{
  "n_head": 10,
  "optimizer": "adam_variant",
  "beta1": 0.9,
  "weight_decay": 0.2,
  "final_lr_fraction": 0.05
}
MLP neurons of a small language model. Each row is named by its layer, matrix (gate and up: input weights) and neuron, and shows model dimensions 32-287. Each number is 128 + 24 x the weight over its row's rms, rounded and kept within 0 to 255. Numbers have three digits each. A neuron's up and down rows have the sign that makes its largest values positive.
After each neuron's rows, "fires on" lists the tokens most often at its 100 highest values on Wikipedia text that the model never trained on.

L4.gate352:088169151131143126127120189111155151161126157101178123093082130132095129115125120150124131144162170121132133133102119144152096148144124128127117163131099136093134124128113137122128107123095129117130118172133103139082138114129172187149134132132163131179112131147113105139117137119086118171098106146158098153134146124106154105094140122108096116131154112113115134137173102133127189138117140123153155129134119084153143122108120082118139119129101149106068124123137150108110099101086067108153140151111117142153099116153116142108094116133178087091100112116127133156140105116151198117073116151105133156174123088105142181113109157179123094121124121114092129132115158170090138149133151133106146114097091128111129127169116123113157150138103166121130103101127130162116148079163156
L4.up352:127162140121095112107153137134160128156109116115117111161106113111137115134129106113159136126125167118121138156110104139173127107139084113124145096136108107152143164087126141158151119130148154182142153127152074147128155127119167151101122120134123171148153136147117098137100096111113135153144093149160105130118161129107136079122110151110097084115146152136125082126092103149173166129143123118085141089141138109097092129116168126145125083176138101080115126101129139111108120173101116121139141076101141167122121130135123099111107136111137106132104077119160133162136094102086106124141134114134135112175127090135097139140123189125115087150143144162102161117176096118137148157108101106147125135139090151109110138122127144096152129091139089091134100111158140120109129084116152
fires on: "d", "ound", "D", "in", "ac", " D"

L2.gate771:105084149126087144108129121174098115117134066126136133086140140125111093151107146059141108120118113102157160115118143139130165105118126107076174122113134137084179129100078118138148142108179106114124143128142106114089163148138171120116142100118132118141127137126107115103131125109153104140127144140131146115128145118129164109066154103142098137116095084146151170089172103087155119133099098160130137129129101125146130101115139136096150153133206164068140119139141119128149130115169129122103133153160128106134125140094115130159148126134119091124122130106130113136122120107147132110177133162129124128105119114117116128151117142158142100132122136154117110124159142193069123138148124106093146131142088127154156125162175166114090154166108140121114089101109142151110146165145179
L2.up771:117140150055159150100120090156124143112118163113139145100147116134135176153141138100133137107106122119165101116109116120110112127107102131119112111128079114138136111087136119127117089184091133140082126121150083155134089136132134154120136140156131156144106148154141100112144106095148138150164122119146170173164154118101127102139112124134149127162134116151175086133158089147136151113075111113106102079127119118140120126098164103158112099166134125119108135128077119098147121134156128122113146109126127164133085108100139092096107111092145134165159108149145112154103124171138135145122148198117174085151156100147088120144155122077113131159133086127078130168094121104110176104134165120125150092145120102104111120125155116096157182167113117097135117113127123125160146120123120
fires on: "C", "D", "s"

L2.gate353:129094138105114115091120101137090121109141137102161162115114140145187108102173113141141161101126154117130104124151098136121174145153123129125125109117126155125128168125138142116127123133101124101132142163104140167166080117147091156143121158100124115151126142150109118162064157142164121144145164135148112115166171156133128105128089157130154145126114150121105131128096142115138150131108144131118127135153103170119151157138132120109130109138132142104108099147140082062124090096134109160088104162182148092149107111169139126175110083133101103153127123168154147154195129142128153108103111150135141129122135096110145133133138088136087150167137112100155148127166143093140129126151102151149143172120118184143153094114143115139119143124126121136156178166127112085154132133082120
L2.up353:149116124127118163091108180167126143124110148172127156110145128147126131147105175139128119091128162106095122162095127125144101126143145095177111144083152142123162172122173093145072134122137126107121174130116146139121128103142112117175141144132125114084103112128137129133094140137143121171123155135132162103076143121112097134141154112176111147112163117115157136108101144162132125119126149151099095111163110162154148183120098145102141126180103165113124078133137146126150142132146145116099078146122112145125158105165185141071086093101117164114105089157141132149164118130148094139129130090123082127062155095096125109138099124102134104156122125145139179109138162131130124155107113150120127106085131154136143152111138103135131081121113082139136135113094103159101152148153107
fires on: " sc", ":", " Sc", "—", "sc", " ext"

L2.gate535:125122071128157112125099155130152164148188124140133164114118168105167090131133142138136105134129155200110105102108108206126130102153118111133144141150141157129114136158173138083097130120104117122107158127119137122153102118140074161143107134109097130138127160111103152080139138115122108141161137123141137087149143091102127152112107155147126089114148152141144187122097134152178123144119164133132105088118068138127099113129096125126110124103138170118089150100133108134119156136101089180137128196136131120150123098141132174123112098140098137132117094144172146129105118128076099092117122157100153145111147140139118152179141139142120111116110135138137143132107138165155126132137131127117151116100086117115161141135155148105102152136089088167128137116129136116144124069145116
L2.up535:124166151127118113094093100123147134158144119157132109139146137136149108170128153112118119152160128174137123153150142138099125148115135109107089176118123117125150141136119128135100151125130110137139111102147128125105120089141099125147106096134144146129150151109137159126119171104115131110123118137134146175167124142123135140128145126141162148117128136151107121176093152160120147126109179093098109071122131131139110134113153117141104109148132144131140081151127125153119112113125101137150178134081116111102155095154140114206114114112137170120128174170100134117121092146088100090102124155096145134127123180147166140120160091098130126106121118131160159117148095087122110102104108145178181112121154163140102122155153174145101147139108132144143092147111175112100102131081120
fires on: "ight", " rem", "out", "inal", "orm", "ront"

L2.gate505:172160129102133147134121137141098131113148168121106177164131125135115110131124104147117122111110091143127092109143147130127152139117102111104123143137091137159124099122108156155152126130127101146124109143132130139155110182111158148119169076169094111183106108160088125141173151134107115137141159159131120169127144120147128102051132116148143115126109140185161081112151140152159101134114144135166122129139167122145120118161109088149118132150111169131147162165110117133106150132087150117123147130144154137116098069125155135102141158100078106113142141121129124099072165150140122128146127149122106118158131123103096150117134178112171142092081140141102072163181115126073142122138090167106113148132134118094125115137107117067118164125146145132082129107151139132128141134087086
L2.up505:115085131085131109119100156134143120153118143112085155110117151127126135129172178131109115085101120100101125106094103137125129142117100116134142130130149132168147116180109127119116158146110124143154120129156122099150091141153100173115119086101137121169186105138105110117137116157121103143055114085105076133101128122121106092126111114148112128149116109117150128142112136157153105134159115126097111097119157152105105134152140129104143155107132173126139161138164102168126105089174139132117134131119150128117125115125091155144114103169104125140125092169132158146117138154168136147139111091124084111105134161151115145061128153137173126114137095144139161121133126106121074126115127135130134111147112067121183143154140083124123143118148098148127127111105130131119083152159113
fires on: "0", " join", "er", "all"

L4.gate486:102127150121116143108134135177108102124135136156154080116137081111091127164132153148155122131100139112130136101162093110112098165084179085160110153103163137159125126145168152125083160112145114129144131157152150098146112118120185144126144088096123121128112131158154096170147136140126097135107124149166135154120155156090094134099099154092160161122127161141125117112135140119106134098056153144132130128147106121134107083121116093124114108165119114139119124113155149126142122156125095117112125121152117117128135146126136112177135105132095109094117139150108138121124174122103143156099153149104090116136141118147153168153134110113097114123089133145124159140129156112137106153139190142131155110134150129150135147156151169107151189124139127175158122137090093168116162152189130
L4.up486:162121144130163136137103150157114130134097122143132105120128085169149153122112094111122143142145100114139161118124114121182132079097115136108108144091112139152130160108161156120106149111158112125097132172097128161164147100114148169123122163111108113133104174132126113122158132182118140143099109146071077154159132138131118092160158083116119135139117125128126125063081142146138132121121144143101153140102120098123162122126138125083124096129114116101129148116100116114135130075105138114110065113109145140150095112143088151188155120131131124181135151149160126114137104152095173128117098130138139091136114131116174124111083121139150114131130118126156114149126193157109171116170171117116136120131096113067144129177112119133096104117146113148142109113138108133131100103101145
fires on: ".", "ia", "ic", "y", "ian", "ent"

L4.gate596:105125101187138093115115124150120097170116128147116152088116134115116142159142116115106118087102130138144131113127100112144119119155126081166165150131126143150135125094141112123132131151087116165117150126141147141123089098103120142109167121104118142078126125160131169146166123133139138106139134127113110087164164159141134150134094132149129113117108111160136124105134140108120168173163101152127119155103117132088168134130094118166159092140118155124111138109147139115106126138133131103155164117162126128130142119096126113162063108091140120153152122097166143124129136169111120149094126097129133070158144127127124077141128107151160139096153114127091159150111077131105109107108157154141104099104092111143132121083074124144122121148083125097148122117146123073161146136130106
L4.up596:066113138145079126150116106162123113119149129114138140125128151119118113104132124153087128106135123165157138177133122085099144133110079154176131119106129145145117110156176113159159114086124110096121084083109126145122072128118182137089166157140112105134141144128127116140096148140120163114145127099097139140151140149107116139180154121134125133159121109152139086159136156106138149141134097136132154143151125161132127129113130113154151122079132113127130125114144093109134122122145156145153130147162116108152130142127133100135122113098140124130100129103152124117165142073048106134147156126094110120151125142072099091116108087102142135122155056144118127129133082096146114154105146151108117137125081144145130150111171118089126152093126130080140202101111136136095153166128141
fires on: ","

L4.gate396:089162190129122123135200142135102140135138141140147124162149117119113100110101143113096118114133102146127111110127127122124141171113076147110129150171128134135112132135119124132105143095154112133126168141124169152133153138106149124176144105132100099139121078151138157145125113093113160122142090128109147179121151105121111074125147162120091136123106094118147129081112109141182148170128113154120134098154112125084154108127125133115099116106147158128139105091146108133113147139131153170126096100084128140174120123139157139138148133129113127169137113140140122148110122089074139115120139162137112197125130110150142107129119147173116145180118142108143151146147111163117130116143148136147172092132108154104079155118103131129086116176117129133166063132096146146033152120135115
L4.up396:120088172103090125114103181140166114126135114115096086113154113102094078099110127124157156107146148140099119085129136130101102127123114150082114063090138119159157126126166141150147121120100138172114093116122151142112131133102114147163090083159100149154104111138160122145112133147104131152118122146150093140170146100138102168096116156167134139090075096136074106110157145113152098129134123109120124138108133119150146101126114179135133150140118135130164127111165160119121209097107128119158087167120111113152081128150164166153148104117129122137099133166095143163125125125137203092089119162148108116161114135113113134133124128150105102124136126144167128111118143125116126102102161149111128104154127116106095090098101126121123102142104136084117114112117090148122156132120114
fires on: ";\n", "es", "\n", "Th", "ation"

L2.gate189:130122126188072155122136183151117174164153133152166166111082139132145190142122147134124159126141136108138103160072151164133105116130111116114142098139112163111133120126137131119119081158121137113131120081073140112111089139125100101170157103114097123152100162136144152126109116130157100119132103118095151178163191106109116142155139148133162115140107142148122149125090113091132115145108126121109116109109059165109138101108127112105120109108151144128115098118123144156144119087113148138143119150136073093127112099115126112125159148105146142127140109165146117144176162160105091156130139135137095134161146108131155092113137153131152124168124113171115138105141144117146122133115145109138121100095109115139115094106102130134106129107133131157136136151085082141131160114156121
L2.up189:109090139145135133107153130082101125108091149115116134103138122141089129104097132130173125145141164087110180111145132101102090113138148109135114153126126169144109121096106168114100127083109136113110111105114089102175109106127117099139114132090145137120106138152105133141079149134130104150078141093078126165164105137130110102131127130145100094112109140148106170160162135114111153109107111120122125167078139108147097125117115095161167113125153061147117096151136091140170114129115115127149156136132165125137089130123123152109109113121169133098075085113174137170177117132119133130110147117126094105142149117123142100129140110091115097100112141154138119108116136130131142123119121120115173113111145116125159106148113126110132096149103117081118136110122103124106121120136120
fires on: " of", ",", " as", "ine", ".\n"

L4.gate125:111106118116138147149141108131114105120123121097153131119145116163136150154119103137118124155130131132137118130134139096142098112111161100150134089130137137136128131144185183150157131104093119135139115113124118123150135113087143113127139134149107111136117104136134174146175117105133101100101096127097133113147149157109102126129062159138071116137113175117136109152140152125155178123097118110107143132114117114112119129165139125122120141124129096130167157142151151168147144136157112114140121142150113118147136162152086144158098155083144121117161160114127120088084142143121142147132148130089126145143191132117104151157086119152154088116126089101023191121137152158084121127110148084117137163124160101166160065144116179118116143146153154148144125140150116129167124095146111
L4.up125:152126114132182099123132122119143138132119087083147143134141132151140119114109111155084101123161166149154094157109115098145098108129093146138082111114155145115151141135115115157157090098121132127131124089161095144188151106120169115164080150153120139120101154104140096129101145118133137120122110149099148131163116085132108147113112110152092097135152169156152155156139126111101145082147078065148100191132100107130126134127123098135128160095154127154116106131143104182110196099132108108155145120145162131100115127140182126087092131099165119075156138150102104167140119145123149134148128156166129123129157101092117114099117104117114135125093080095111129108088133156124141121138127116126121117095147122094162088124186146104144133097160111098101138138148115115148147079116150
fires on: ",", " eng", "x"

L2.gate272:146097152107115145088152091151166147122143092159173124146137134140108181148107137139119096147136126137125115138098171140110174116148092157105067128147167100113142142096143148184104108143135120121106132174162104148158128164161142184088138132134161146138085098134126130142124132105113115154165122113118128115140141115150156127111154110146133137147110127135118165104202103156149118180156178097136132118114089127115125083138154099134151088177155105104123075125099137106144119188146122166152145140092114109179097155083130145138124119174130124113131140144165143137123184125097110162164144145120123143124153129154106153168118143091128131141101097158123141112147151105167132116128146105108064082155125158140128163155097121122134161143118140119113166088088134126090162070130127
L2.up272:159170144081108118095135119174157114148152134172117151097122096086187092127132121132139109130137141105117124124122111131089112082133120098130117147099099097147131114126151103159108143119100130159144139138145138123160113144213138134125143135115133154130120160120110159124139110105148127107167142119131153152149115129137147149110153130150150131137156146156125139149131119136101109128178106160098145120135099166140176119155134089159163090138104128091153142137141141035131116093168100121124202148149143137126103107117120114118108125099113145150140133117139160101111165142098076127149146126085134101136123121162072099158129117101132107123113096135120106123105119130145117116128133112176157078148156134144105120139125098133164131123118114092100132136163137076114113102149122
fires on: "re", "e", "ond", "es", " do", "s"

L4.gate455:095131131119087118102114101173121055122131130160165132089133138166139128108092177156111136113147150121111113109141080100110152152157129085147150160140171138115149126108119136098076147133124114117113120126173132170088084101153132106128144146122123131123116119135134138148140118161144114172138142140096126123135146112108156109131078111109119112112118099130137095143127156125133129130113102139129134137114155152120141153210141109127121122153160153131131115075118129113153179154138154095159136126148114108096132167158102176155133112121108129130093135158154143101172121109124095180156154106171132103135107082123117101111129189119095090122102130143129181130101099131125104180121104144135147131117127146155142123121112184158114191140173128144114145160126080151109128075152093
L4.up455:128125124139114073158138137109166128086103101139149124100125089141114134112135137145107092148144088093138155114147127114113137132133132157120098084102147105170129142128158124129091143113116145101108104172111138096090139142088159152157085118131123107104092087128096163143169124112131126153090122110159108134126065107124154112129080106133118105119140147143117090136156160184166131136102109133112150144155111118107155131136078147145151124113113155140122148152151142149118122074128114128161104098151118086082157148091136143161185141181132057090138163094113120104094110121129107124103127075087103100146135147162150087126093145184130111149104123127092155176149162130129150084130107141160142175120100101124121094155138150128135115110125130098133110140131104130132128104152117
fires on: ".", "h", "ent", "ap", "us"